From a checkpoint of a small transformer trained on Wikipedia.
Architecture: no biases in attention or MLP, untied embeddings.
MLP neurons of a small language model. Each row is named by its layer, matrix (gate and up: input weights) and neuron, and shows model dimensions 0-255. Each number is 128 + 24 x the weight over its row's rms, rounded and kept within 0 to 255. Numbers have three digits each. A neuron's up and down rows have the sign that makes its largest values positive.
Before each neuron's rows, "fires in" lists the words (lower case) most often at its 100 highest values on Wikipedia text that the model never trained on. A number after a token or word is its count.

fires in: "a" 38, "more" 14, "has" 5
L3.gate260:144129120133112144123126101099108144177135129119142166169149122115168124108061114088097140102108092117116103127136100137140168098097105129150111159160172083141122141154107129112142150126126145117163153128151079098122081131192090137106145138131163106098129160148124085113134090096141111161153125131141142129124106143114125186107105147131125118101150120105109121111112162141132138124159110124085186110125132146124117153147130143139141136107148108151147126117121116136146119137098140135179141124114158108110097111117100131149134145113081106107104134091160088132134086182200130115129121115118109160098112123128096124166099129134173140104137173088100115136105121146147165142108137061137125152138161134136163095167122113105099112106095124135181121097142143126144159127151129
L3.up260:123139141156115112160105109093109133107141110140142197117148116139151130096078126112115170116161075176108091138115102120125149083143114117163109155160170130128079150119127167130176125096125108140155124157116120094115097176143109146141110147121109166152168154130095115112150117121158109119122142132130119111164087163115110148111119132143141095109125143134118130153130163127129088074176120130095138108125159142103127122129166149138168128084131102137126133162130083109142124158107146116144128131127173098131118118098116130125125125089075133138135144125092103158144132172171128126122133111097133127102114112186126152194134145117141133090105179119117125130135115099104165132093129096144123162125134114144149078146109104142136087100098132117137123119161169138121182122168137

fires in: "to" 42, "by" 38, "from" 12
L3.gate328:106148158172210140145087101104144115122139132090091151107101182137133123121121133134086179154111152104085135124134103177141108124115122144113165133151114109100130135120100124134138105139077168168114166122120129135116130136129085120125134108137119127112105136154152114111129150088182104165155118124134157127097143128115089148097100140167112101131133156157108097122149114110137122133101142122163145103158134171126151160110129149152128083103110137113094103081158115140104098090129092138161094148106176098138106132135112138146150119101131123091152131167134134146113121111141149146122125131118135191103133110108149104102130123149137124120131115091119131155190094137164139130116119129125107057155113140140157093160123147126119119113154097077159142133161105107129145137079120
L3.up328:081115185134151128142115091117156131134127109106130126163083130113082128136132143166125155131117161109153147109076097127155153134099130132127097099124104110106161116136100099103131104158048101118108148110160114118149124126125131099150125080147129114118162160164163085066130143116106074140127126114109155135103124113115106093106151124121099150150151113125152098081125127169132125115119133164126120132143132115118134141151100191135140140126127157127125126133186127147157141107128143117141111120131149137096108155162142124160152119152147178130130107131107090102129140090133142126124145155135093149132113117098075156085111131140118156089097152125128155176153142165147113138089134108097125081116163149185108168153168123095087111120112135141147147149152134137149151114103105

fires in: "it" 21, "and" 14, "at" 10, "in" 5, "including" 4
L2.gate365:082125114121122115130138142148160114206105123088143152147116129131113152129112143104140119156129106123124099139175123107123149146114103127121147136160119083148158096119139103122112093122130139132161127137129079106113117140133149109105124086115149118093121127163146134094140093130173107104171190159106134118149148127145120155091155114113137156116156113112127157129123145172131108121124105132105166169134149093159093127111079175182121141126124114135164168095155096154130115138145149168115120129088123148121132128142107187154161090100122171113100110091165131115112148122144116090154124116118136124123159130123125113133133127150124157126169120139123143122072076140175146136145095111082155089095133138165125155185126080069107111134098117135127123112143150150156143120146123
L2.up365:082139124129113118126134109111141121166122118132145136113157119149132133112118153098152156152155089138128108122133112114116113137151110078128153162152127093125149125114143133144140083099127140162158127155110112145116099167119140102124099112125140174125125101137156092073141125105175147087159195146140119130140070134135098176088140096086136152157116136157115142135129177176088124134142094109122145184144107113139089152143093158167166140100095105109172181142144094124099130143060145111123137145101126102136123106124109153140144115102133144142127134106122160147104163089109127104126121143120124135118169152112132112138154164160109125109165133151086135093120114123112133085156070144149141132124128101147122154176128115114133145134109098140163131141180146123131141118173102

fires in: "on" 76, "title" 7, "titled" 5, "for" 5
L3.gate70:134117135114127130130140143098082142113137158115144110138129125106106144121151153136126154141132174139084161122140093113125127079092079150143131114111112145098113150120139116123126115130137137143064105089108133101123154150142095142125158091170133166139125161109146098100127161135097107127093157133109109169121146153161131112111118170118097162102135157122135104103156145119116111072113159181177125132127130132107103109142142175147147135124158160124114142121159138095114139180097126147177149143128150099106106070157123134168117108106082161147130167150097141154148112074131114169129122124162169094156114118109149121102129112185097119135139176137140100185106146108107128100125142151124143118116147168128155149138118158141129081114130086120139130142155140142128139147082097
L3.up70:090146128095106121118117136108117108102111123103158110080163140142113121077161138107074129176137116132156108132145120157132111119098123151158156151084127091130116137114156156129163114139115103090133131139103138140151087156144105148106135137136152097120133153103154153141154120102123129115137123160128157138138151162131141127148141128124135190161166090143151135113151140100112097131112096108149121158121084110130102088135090101136174116148120145114111092084090112160148157118110082144145111134138131122144147084088163118070136113146128125154134168119163136128097088118155083155137129176150141154149187119156140135150118152121119174137144127130072136143130164148110135117151112082126128097140103115155166120100125156126120077165082125140161115148085163143142128147134153

fires in: "his" 16, "her" 11, "as" 10, "has" 8, "a" 7, "made" 6
L3.gate314:062158179140120147181137105134110129131142116115112113126100104122059112164124128101116086167164155058113133127125119139146139132147143126134157121158102099141172121131093128134100135120138106130132125112136125088127124114133108088090122145155114136114147128102111189153113147171185128144165104125129148128104115060125127142135091079150119103141119169119072148117118120100116125154153152125139140107135105153097117135132121092145122145147155092107087122128141127156127103143129139108145140090099105158133126151153141145170133136119189141101155145100129145123139098055131171093080117146134142160101128133115119118100143121167159132123142153145120117143142125136122154154128114111128109140145097123088120093154140091121111116116141095152161151114158086135112130155098168
L3.up314:104156142184113092147147156088132120165136104124142112126119070081124163167113114139097130087121137144132127114154124128134137107121108141126076126166130095124073147143140108127149146113141106145119113134099125098125164096120097125118148122134138171119161139119168180139147132137166115133162144118132125138110140127146114150161151165083100165124092088153119137152109088101105120121143124105095111087163154130147107069120166132147152126083105126119103093140139116100134122094115154085143136113130151175164166124115120168121158109131169150151154114140128141126163192120129133160127156122125152161116100136126110070117149111161111137090103169130122176170110147140116130118141129136104154125156141105127131116152175106110155086151135138130142136096155118094126121091158161

fires in: "and" 38, "is" 25, "has" 14, "following" 5, "was" 4
L2.gate85:167132109130138156110144144143110091126148104173126135128156099113118148133098187148162116150177148110140142155123148085122150168151158132094134129107128165143155129141114133091131089116131095149127147112140135106120132121072110147111143126118141132170131159123136150132129090107128119111096055137124117097138113115096122135087160073127158121150114135138123159114100112105124166138128077118126116106116101148123126124166121120095118118141154130106125175145121113108091155128131108126113100106139096146155130094148164129144090109144111123113100092145085130088107120124165105056140110102133123120156149146096066106151107092119156118105170128127163100113123139158084141139111074118131090105096123139122120151100139109101095131134105095070150106157150132173154136113122165
L2.up85:180149130127115173125172127125100134159133181159138144135134125126126141108121106148148129136143164121112138110112120092106115154149068138094123137084125159143155110128130141161159114080134127095149148097107131117134082128111146110119142126147140115157094171106148120142135096111135081089174174094118116104104088100151114138127155107104152133125095122152127095145103145169092170170123091109176110125137097079146116130175118114147147141153117101090080140156101124113107128124181137126135136120155130116124088123130171074179129122107099135087169130113106162144129149129122120153131126124112159112091117135140097135131140132156118122109080110158107126135140120091105098131136077108118113132115151123164066169138143138111139148084136129125148129147092108142140165105125104

fires in: "of" 18, "the" 14, "most" 10, "also" 6, "very" 5
L3.gate357:116119119113147097128095150090059104193107097118173110150152120136116152153140117142119099164145139129164120107126110120138147101112129121107099171094137155130102139134082112098159113182094104111085166124123092086137087137162124150118121133142145101136118141158135090081106087156135120150087126159154134162131139138121116105143118144161159115160143143116157134098130164154125090162128121158109130157141171148118169133125153158142129110153152138136162124168163120156170082129111124119184103132181149132123125138132135108153140170131129138135084099133111127120148125130107111160149109103128126142118121141139121159161124123126155109098131146126162104111088074139117148128064155137102120118115087143149133143104162126072112110121111115161139137110155111136157157144110097
L3.up357:122113103079099105120110138110084081156122143145137153109159142122116134121127125144122117141159113128131134127160097116133137127118149165151139160115159117113129152117116109178188152153145113149090154139099066097118122119149163109140135146141130089158072078094161097103172124139141116134104175124114092125136136140110111111166135175116176129094111110130126131152172143138097118127139117133129129141139151100142106117111145099133123104128097128120146179129131126176115117143138160131113151124175173060101123133144149136070127160095113097093128130122136124150168119175113125077122103135132096129087118133104106172166126127094147130101137155125109105106146128111114130148112156109127090144149121110167124174188155135090134161138126154181132149100131125147146148140117120

fires in: "in" 31, "air" 12, "other" 11, "also" 5
L2.gate276:137087133125141126113144159130105138119152170156129119143096128154100165139113173145092149114106139125111175138175125154091117089110105098140198170125114134079118157130121124129187156132100122154099125100138063147131099106141133152136156112147126079117130157148107099164107122133165092123084091158119152121111166107132117125123120135171099117122164101099133155090118079120117082144099142155129129123118110113153095145136104100144121117114094142127127166112150137158136104149140156119135113120123139159130142136172094124143142131112135101109145093124127097155131091100129169083179158146137122158129162121102129140136049105144175132122139114115151119124136142115118123140136114127131126134123155142172161084121075126085115136134092111133173151142121140116154106145122110
L2.up276:133111153153106123106095151124153122095149166137127118127108095132121130134141161140126193141132107140110139107147084140139118084105112090155144149130094115091103143113132146125148160137127152144093112142152151132127145110114146122158118102150117122086141156124105084153099198122156116116075145092123112127147114127147083115137148135143135132161122125137153117130146129130103087133152151184179119120116112117162134156080072153111202112076099141100055136121130103164091111134119118095154098115131172122105142142170114121113133139146131153118184128113115142181153113129102135135146178141110118126148172123139163146148118147162106083139117122154117137119118129146136114147130110173158097153156110127162155122133118135120141150116153169134103161130130156130141125181133118

fires in: "0" 21, "of" 14, "least" 9, "now" 6, "both" 5, "later" 4
L2.gate269:143175147126125133118122136081113144154143102121126164127126091131120089092130148106157087143136117117109108128143099129164143166115147132129105153139117076143154144114108157107153104188095124142165148120137103103108117085104164124125147107120161146137122149124104111110134121173146108098134128071092105131119116131172138090111137145123134143134090162085129100109123138150176111132121107101129143144138106115120099109166083157116134150139130157129124155149141115124126160083127129129093088130175117096089116077174103162128143133167136132126125128109095125096126125117103135157161116135128096142110130148095078127158110075137109190130118085119102160146145151142142110120126120101104075116120079116129118129088144114116145149105087091112107170115177112156156156114103099
L2.up269:133112108148138149112112145125103125148152139129192117146102140151120133081144108134128162110137122105139124090144128116106139112123164129146110107149131147116128114101113137145114117132108106105126147117087112114127143110153095061121131120157090158119152092087097128176145144112153131177165161164118144098127131159163137102148135161099156126129094109123156108128154128123140133148161117131147117111103121105145151120109112100126095125081142131139164134128120134097124115150158182123163083158170128107165122108130132107087187143100164140105076114134124143150088101153178129095110093135098114149095090170131164186148123150134131138127144154082157104168108158120138106128070127154106167136165086155102088151152148135147126112125116081111147129133105144118120118127085136

fires in: "on" 46, "to" 20, "with" 8, "at" 7, "for" 7, "of" 5
L3.gate418:096121131117168119141085162094156111116126100118153129170139119107115132106130132135094153112126102123131107153147120131155122086127145082162094115143141095085093121133112129151147148177100107179093073116101112103123148115124127113159132129109102122126105112137167124101179142067149096117139105124116170122123134165178118109123146153124131146100133131141171096084137130121160118088106164101128171112134131148116129145124123171114121116095068097133133077121140123157126154146141131138149120155128186074121113153120076105141140110135137116157115117091134125148119132122140160135159090136127076144157103105141102104096140171143105151086097133106150151142147109132134167139153119100106115096117103121164096129146170072143121073124100125135134105113122127143138146118110106
L3.up418:093147140138173115130099136068114130117113119128133114134141153136076124102127121143080138182102125113112137121116126109153142081134120080128160125124157108118134128145131094135113130148080108158105145114108126112121122091131100164121137125145114079122108099126118106111157140077119116119127084085128133103143154119152130145137171112161119133078107148125150115101123117174156119125117122113144113111125146172162176142115143164094091136102138119112139121152131177124114136058170140149146108144131138119068127111109100123164139122165102148102131096139130123122114144104167147118153119139150117207140098129172137062129100122172128114149112121122167146162161097133115135122179129107113129114128143142135091121118159112122063091076122104109119135121095132103127125111122113

fires in: "and" 91
L3.gate12:110150116096135176170111110132134103091102112134108162111173214137144134110095130135131111147132081132087126142122115126161117175114095128158120120164084114121129131071085144116140148135095165172156109115135133107130083162110144161097125153112140143169130115115114178148104094135158108101150119138099131109087137144116146107140186096158161169099142117125125146102129168125104150166120144191121120112069158149146141136139122145097120126118157112118119099086135129101126072161117148148120132131150108116130148119137149149157143097137129143139142132075147120148149142135120158141110125137134170147125141159133127113151099117128139122144123133094101132123152093180094138131138106155124141099126130149142095154120138090134124154162144163159106131084094116132142117119139082
L3.up12:137117081124143135137155099155153099151123164157091154127095126125134088095095119136122134110125119144086115137125135109111122103144166113108107133110141167082074141184117143121125120138134142108113108124125125171111117133114097119066100116115108153128141143161182087137123128112126167126089086135125131120147130095106099068112100159105140123116099154114088106125130150104107112166120080087147157125110126088175103141153107139156131176146101157149077141145121097122147128125122109117147099116158129089133110120153167136177099134152149099118148098134140131140139084141163114104190133110107093077084121114115110142118143107100154155121095117133122164167089143105115101128115111135138134126121132177125126143142128146090110119137123123100128109163145094133117133089083124

fires in: "is" 48, "are" 11, "also" 11, "be" 6, "includes" 4, "only" 4
L3.gate352:087121135105141133123122124095157076126078155125156119118081127120104142139089139152156137098147120169130140156095093129117145125165159127114199142104130141109127117145120139140125132104095113106132153127119108132121076118137136132072151090106157110156152182178124101103085147162153155135115129152139135048135124145123121158117139145132104107127142128095122146135116125136132146120150137158154147138119152155111140136109119136105148145113135149154113118127147152152138101081133138173109178118131155162127120101179143191156160159128114131066147095084137144138155122112111172137132103132121119119157188108111110156145110151130124158116143114114086107103122116108125177128136102149110154129084154161179129107112097137099145142157153107161126163118139152151122117148140127
L3.up352:082162144110089127156115136127119152134117199103152130093122124107152123143166119124114111103141145158122106103106119176142108164065148116124117107148167126154126115147139100149133127119126123156124183156121114097148162118130119101135079145134123132087132135106144084132122148123158156135133105140137142104108108132127113163107105135067121108119109173165121112108133159127099113093113092072114147139145149097107134122126146145164126127154135093103103105150072163137160121141127122147152126143187144077181157144116110174097143132113117154132137148113096125137125109170125119130127141152101072149110114131113157098164132147180109135151122115161128124137111172142117095117148100105137117167128123133113113159099181128155144117131135089124129136129107143179068145110152119

fires in: "on" 21, "to" 14, "over" 12, "other" 11
L3.gate15:101116141154152135082078142123131116109137147118123128131119143121138110091098151121095115133132147136125113156142166111095118106133178104134130116160131133064153150147095141137088137156129154165107131171112130110079144135107173085120147136099131128118106117158130118133147147131132171120108138126164134114152128116157147098063138107132165091112116159158171131133156090086129113133147145090097177131088089164129097132148121146094124105090125123108114127101122140131151153216125138130154085094134144088107124109134099164138127174138160129133163116128148089134131142127118153129135114151099098121134136156077128085178126144120120139149108149113153137120126170085173146104157102101130116075160107132138122111156159133146132116112116134091121119084135131117117149103158139
L3.up15:101187170099112102131129173108087102133140111160193107139140113102143160108135127155132134157117117129125121124112113135107117097119140153149104138124173140136098124119101089128163149134122109145049110124115117147139123130118101155122170128158107109144137102117093096130157152156149116148081133124141130109151087085150139163173155167124091149065140161142158162106129114156094123107129120132148128137117106132123179087088149158095097124118179125112143096127166127167145132095124090156125118141146148129065151115127143150137128155116089123098148086161127106118144168127125116084160101141128120178137111124170134087168135112124136105142132116113099122130151137133126131136122110088103137143143125098154152139153172107130113119095103144121117151142078117118123116164137135

fires in: "in" 83, "of" 15
L3.gate146:114118117147173132138118119127148106150152101104074130097141114138134129122145145151079155176114141143076134112142150100159122137089133105113111111094172138077111142197106116109143166105101127157169152155158144123152114177137129140151109130109138125100126123087132112123157149099164127122111092154105127118115113123089104104088121125121106150125140149149168114123116135147128204098119114108167107136148135134126157122173094168160090101102120138179095145156156141118123127071135154113131120130117173124102092118121157129137112124107146125068111151172103132141087121101154101148172138127149084121109134111103102152149106124144090153128128143155116127126149137153135088135148118131161118111117115136120113162147132162144113120124119112064147157088130112113149148126098098
L3.up146:094082162136169118085094134144142098120145128127120134154156132118147131131152142104125135117133141103115170142142087149177126122067113150140165132126123128119129109149120157118128137127125128105097186134152111117142113132116134140140127092120143132128123117118141073126100129099156132120133138139122135106075159142133146135108131125168074170138131105097119127090151115184107145103140122147134143113157157149155140179130115140086133106155153155133117124111114112141145149134163159123140143111120172131117096114183170101089130078145121117144082154128154087135095117145113118184132090136119114111109103108049108114098131168130126163130137147116145128171135099174134131095141118100150137092127125128190127131139156107081151115123097150166107166162126119138164179144104138

fires in: "of" 49, "in" 16, "on" 12
L2.gate29:099145161098114149120140115119180083149143116096113154118101139133165170160105132138094139136106117192119132125152081082103097109124097138155150128094092073143153152141134173134125120142146135142128126177110153120103098131094133129137113075158150157123146163126127113086131124185155127128137109117136119131144131155157145160134154156149111124090157185114110126140137138145137137101119171158120160095121161120139136081138149179125097160113137142117096132109098175129160175099118144158154105103124122142115116142160098164119137107140114107150128134141173093118115138131101119150107124145149136148137113103144105165157107084136119142135124103092112102114185096110126111117120138101108145087127103139145154110145103156160133110102142128131072138117153137107126080174130109
L2.up29:133121091101139129115094145124122125155169107129109122101129095216146136143163135132160162089116126141134145142111096151094131110089084156086144132131118137119088110146159147127123108065083093098137092128129122125109116134146124111119149156152147171193163122134070139085116129116134109165096136156097112135145115123104142129166123145140142094144143129136116141126137106134150158148136118166147158099103155123144111122154081087079166131116155101108164120128114137116123180104135149087148118164149113138113159113133130104098144110120073149107123095118122136147110134099144131166156070105154158128131150087130174103096151098126122086125114083133130134094142141126152142122148109127127110172113128131135123147126104105135149119136153188127151148166101116111128149131117125

fires in: "of" 19, "became" 17, "by" 13, "from" 10, "as" 4
L3.gate26:132085144116131145117106170070149111143174134079174122153120134127110102102117112150102146105098114101111117127110107138134139144078105137127109157135130118117116149180154089125119167144118101111129171087116097107142102095147119139114160165090140096111109121127130098114170111110151115106144092111146151157074118088115133142158110168137078150121096101108155124135142153152136172132105113136139138118193159105154150145148102168166136141112169072122136168107119151103128161115116113135131127114108158116128098119114083136126134134136138157118138125088146120116111124134181122126143099109118122155132129116074102142088126090166147176128119151082120098127134095132093105106115079120129144105104138126126128148124152108107107096131105090134152147180109126113125095096110149
L3.up26:090119136177142133139118155078161121101156145098158156126144139118149087117147113149102174125165113150091124122134088084162110136099126128142084157140101110077109130151140094152142127119141101173131111144093152111127134118068140131147155175091093146127151083117149089096143123107113152108142133105123116161131091099152124129181097144151119128118056117165140115169168151130124148146136155127135122137178152111138132142110101171138130127119148064089117173133108142138089115127110094110153117114120171099164125144107116115085126115079099159117190128128112144168110134161151125126128122113099125109111124092133105148121169124145109127123115163134129097091147116107097097102120113152157126104115109101126145151119148151140130108116138096117141115153129101118143134122120122

fires in: "and" 85, "grand" 8
L2.gate27:087186105141139103153133127157136119114150114140117137140142154153125143091109110132107111156134144134112169134131126133140140148143122133157147138107120170087137122141111131153089099138129146130157130131162127121086182121083135076161110128168170120149152179154102104114095147111180116106114104104078130164134131068126145149100173161152133121094180110100137132112142147141097097166122143158131141092091148177155110117122090170104107123068139156147113130141107123154155100111140109092129159134139092127146122074187167148118137115130155127150129080134088134111140137143116122135153116085116132138112191144156127169129157139112103141148108127120139142138120128100099126132147090130130092134110128105116148110161142125140097105140166124108108125126103150141163156148107106
L2.up27:120149149147128085132131118101143131132093113117110087123104133150108151137096182140123140103158101139164158162136103113110147103132087115145149109129136149165123147160161138092129141088107117114109122127063183112148102132121118131126121106160095123133167114119127196102145141103149132115088129142116139123169141094094103128123172141098200114163136130103110164124112119173147153098127148140148126101117096107119133118124097087085109154135129165096120159116128101142131144114129120165074128127166118125134170117154183127096133124138154108101137079101133149140131143127135175095105118089170121135127136128107139119105117088079178112142143088089126151114149161136155124149161095162124128134104097120143118145113137133135104167133110142126098101124106140128130077142154106

fires in: "have" 52, "had" 18, "has" 15, "not" 6, "since" 4
L2.gate146:113148128156147141141147128154142103105125137118170159141093123121101147105120106146140125172094125116099118093143127110095136076141145134141087158144111101168141151144131103123121091110126149121075102140128089138110150156163144152156084137117123167129104144110141111153154116132153159112129151144145116115195127162101160130126144126167090129127119142126103130147146128142116099115149132103098157143114125124147145136111193149129123122131086111091137182138121111167130121136150104089153128121089123109130101168120150145099141190095159171149063151141109096120148105185101119126150153143172116177112143140130108159174100114130116162140096145080126093128160132144105102186119127124104132090142132142140119162188122096126172128124115130129126109104138154121127162134137127
L2.up146:129183127155119164131127139129088170155170127112108099119161101140144112087165134120134117105156148113142126082145116143170129143130170163109044145120159107115121130162124152163129167136142131108145143148121109113150118114137111120145146107116119149120106129100133107143118125143121109158095165116127111089103133123072121147115134150138091131094112128115151085140106099135142124130130104067140155145124114114117152116125145107166136109122185126158143164119157124066152114120111139142099105151164130129102107079111132142157127151160116100100139172153139118107122135134151119159105132092112109139104091119144110148146155096155117088137142115140107131120126145103134112115090170164181120155123130144140146094100193103162110167134125148104134148131135091161103142099101195

fires in: "a" 42, "its" 23, "is" 17, "his" 11
L2.gate298:116119146184119119118090135097161118166086126099131140095129128103114146109132135154073121141174128085140110088138122147100109114109136145124175125162092135134108133170136134167130144136133090140130131171167134170115066146093106105127115142119158139134135134131149130052109132110155128131147074144104168166110103137126092108131077151134153145118126142132091131094144144121137110115177116153139153118146095132135128160154130090132121121096125129150143129118124156103117162107135118083153100126149139130144122110141117136157156178105140153129170135109121174157104114101112111119145134134100156164137147097089126107135090102158126136098110157119132146123162126102120126110104068135129120116083154118134151121139149137102182086147081073102116139120151153162113127126123084
L2.up298:099159160160146120118160102128153128129138127105104151139117124109109163155094111096062132163121138075134099109147136111108130155108164136111126104165150143153161140120127134119134088178141125114110138156153138142112109120118125110089116162137177126117115118121153128118096099118124152133180114160118147128132091130135104144084144069149075172141095118104122154108099138156130115142144131138148132140124109160108128162119156156153122112123156128142142160113111125131137136131137134105160105104123128113149100114133138152176141110147149102162106152147104130121109123109111152191095129164131099131134130111144135093106097080161150128103116187127166145120131102130116127091066132072146123128089120141108163143154164107100138058115093102130169137129174166144162095127145137

fires in: "and" 51, "or" 43
L2.gate292:142107095125119124105142158108129133131119134135126106114120101184134102116110152151128164118113153133106123094148090114124142116134096146134128138114144153128125167167137183132144124156109173150127090159132117097168129158125119177126144117171181164145123150097136126082163141127158104132122149133138149102130136113136109100134144143155127137125137118093099114126118136080095070107137096167111151108123118095153085112188120115123143151076091135118102083121137159109133122156122123119152114118118148189131137128180132116116132123153110136174092140158091157109163077151106136108114164149168113109089113106159113164091157084121152170139136121115146168118172153100143124149132122128118147124169150073159124104131120123139131138132126103096130148162127153109135146172149174
L2.up292:120105114098125134150135113147130098173125120171130126125126136105143146128113152161123121174140122110128088178148126115135108132154108102139165168090116135102081206134128143117115124120139115174118135081096112137162135119138165133105128138119118099111130103096143128140143152090134139149169145143098105161127131138108121134139139134140168108138140126153173108132138156144095155123120166146171124117155120153127161135162094098131107119149109115118112096120107064143134100161087133158114129125130126114162153112183160145173149163119115103096116141107140145146154123149122172133147127141142171117102144103162175136116169183123135115120133093138104086150062106139166135105126115156138140121102107129128127141145132098088126162124136121187131092182084107181131146133110138

fires in: "they" 18, "this" 17, "which" 11, "when" 9, "success" 4
L2.gate323:128059120083135125117129124138133137149123146143089185131124162073066135115110090120129149134136125120123129108161134124143145126145164160111106141141123106119117088138102111137110150100149112116175134113160098130158136123124133085147145100149128163094096149126106096130130073123148087135078098151090154136110125131149124126098120184103090161071141142126097148091148091135150109117121090088121181131117115090144162101144141140129117131148132117123079154132124105111111117155143131146129127124141110156130075133127135105102080134114115116112130142106163089128114093110126140135119080101109111147113112099098120178173119095137115158122084121102099123120091089115108152139144156125134133098110181109121110157135151100120138128130151084107082128093159144132124135146106150
L2.up323:098119106080122134131098124108127135155087120140122097117131153122140162097147094101150096084128131177164133127130153190146127123114149176097138132112176136095133114161104146147128167103096151126124096094106126141114120121149133177132113102146130094127148167130128116138137126147092141162120136159159102101085120133096108156134087129080159128087152091120095119151127133131115121150111125115137158144141135121132168106123143123112106160173115102166094146114140130095122107114124141153148119136138149152147141113130153101129109117105159107066148125080175111128154108102120103080133107158123144160150143103113164150126123146115153149097150137076099135102128129107139100123170195172144126134131112143133105114149127111090107174095155173148094099152095130138121117122116173

fires in: "and" 21, "km" 15, "prize" 11, "up" 10, "arizona" 7, "bridge" 5
L3.gate377:131181114156120144149135126119128090147097110171195139143108087112093168125135117129135124095110103106098092109118106112114150149126151137132079147111101144127126105169110159101112115104125129157166139132134099103142097079115140148106123097104124146138120146091097135060133135150106114096165130118128185150154151059130108150195126081166136105134119154101154141122107103133121157140121109162141133087110124118124170140124147134116128132121143115125072112181140141148111104133142092095102107103152102129146115160115112124172154162154093134147116131166132109096163123114145140145155146119133100115140104080124109112083103127138144125118130129123149104127128151126089188117096151125090113146097122144170136143152156122136095119142131084129109133106137094147135102107114123
L3.up377:101139092154141111164128087142099150129140130123138141083181158100120130112114173157114139145139106168129132099132138127101134144145171063114115152114135125116173086179117184109076088132109148125097139143124092121155138131095118114138144108129116137135124146159162126137166147145152105103128112117175161115113116145084142148149128079137134090153184104128140101122116157185085072133105098169162111142147065121146135158120108154108134160148148110112130146150129139160128124122153140136137119126101137118106129114099137131148157172144142102112098089192100151159124122085112132118154131132126112127105131165128139107096145124160136183155118110151178168142155097139147143117124136106103132160116106143118167151143145128137110146138122115149155142120138135116116165125133115

fires in: "november" 35, "december" 32, "education" 4
L2.gate357:125129104124106112092139099104117189159133120148123093164154100111131123111128136122111108120131138123137131160107142107178205108160101103151138127128163115122138098121143120099078102137099128103090171122129149126104163081116109134127127116136151111144127107175128138110112108153094117160101118174130112134155128104116176128137154138141094148154132096105111118095068104134146126120121131160146072161126103152136109132160149168128116126127165141188119086131159120091160126099130097121099142104127108155095084127117147127149100119158130129072095093110167086113070158145119151138140144105138119132182103161141142147107131110133129118116114104134171156124149121142120183111148103118117158138138132125123113119145147104133114102123126108123163087119104129101104128110127060
L2.up357:135174131153115100148134134140113137140137139185123111087129141095117114134135131107093148139179105126149103126158131123138085094135121118198107153141171145110109143075140194144099121107083183154156173115090164102105163156119122094127097130077116142117133110124104130171155107166150093137129154135151144125133173104130134144143143142148125086108120137145141097121174096171117145162098155104177128109137098137145143133118139104135121117136153137096090138148121116146118138102115125152074153127123111137138129133097098149127132151147134138054108068116147102140154142140130156124150111120114172115127136152128129171131135123129187124139113117117151123129136108086132142148136152157133127126114128109071132102143151127121133112153118086147146110115102103117143084101084112

fires in: "in" 50, "to" 19, "from" 17, "for" 8, "on" 5
L3.gate383:098121153094143121157135131151159115101089131096131145174104176102155131110142121128057121151106098159157136082123135116210128095110131118100067137112178066161109119127133155144123127154091163140133143141140120128145141157152125163124154127106141113111127119114154124135124090113106110128134092108123097125103157104130116112156162114162114123092145174115132112110094122175101093125085143103163131111134150119149108120129122128137095124119121163160110127104114155171111109168143116158117106106154105095074133135116106165116129088155109118136130135141127138133161096121144159114173148121132108140170100125137114145117109090098111135176131103122148100133109075147162139134097109117153119083129106163116137122135138140149122145103152123105132116153093126139091095148076114
L3.up383:074122170115166110135077093070162114124090157152175120097114154093147165136143127137102144139106135169140120136130105135140104156131164079098148152133097111111132096112162083158153144184096165145112130165117126119105134131126145113130127130080127137139102137099194098122139132124133143129141131110131111108086144123157106144124145103143104142105123117152158140102148087142095142142101166110134146144132144096153111129126130146097117083112114142119097076103141140144171170152144143122146133116132155087128140118140096146133113142136105150106170137119127109150147112117134113092133138139086121167123129121085112063119111152134105147129162127122105128147142137099137136147118121091147178079181105146160141129179137158105127109108148156130127147102112102090111184134139134

fires in: "in" 73, "within" 5, "tristella" 4
L3.gate13:115125138139143105103109138139170145147123109124147165145124156127127162114138106131106100080088084146128136118181112114121110154135123118084161129144091121144109117138127129118132147167103135141155079136128112112131135130136165091149131131095117124145125158128192121089132112144167133144187114098117122153173122125134142121111131158170140188119177150092141127162092129131113146129066113113127140132184119115135108195134121123150135129085152101108146080118152146134110104179122101161113118129138162128132144102096115110140116120155114165114124130161106085150152126129120154116127110104145089188130145083134093113121098107128117116129092130176125106153095109122183144166128110041122125120141115148150105116150117115123158090144126131141121117132130093118142167113126140
L3.up13:119144145133156141137138084107160120092117114150155115119136132113105151095122138137074100146106113144123085106153171106148137083138113098189171133116166142138113099118091090118143161181109165150116139159131102140135115148167129125072105167087155106117120143100091106130159124158140140117113115123154141100143114144161170108140150101152120127130157118121111124144119118092149114168106105142142145150119116137112116132136185116144117159155106077112130076102109137150134123102117079118139123097139138108117135105101151149176148192155151148126086121140125121147131147093118155094127138160102150173149156143189141106176106107129133126163125167145146134096118115173110138166140126085124112090150130136151143118170112146117128114136165136115104144109085127126115114145144109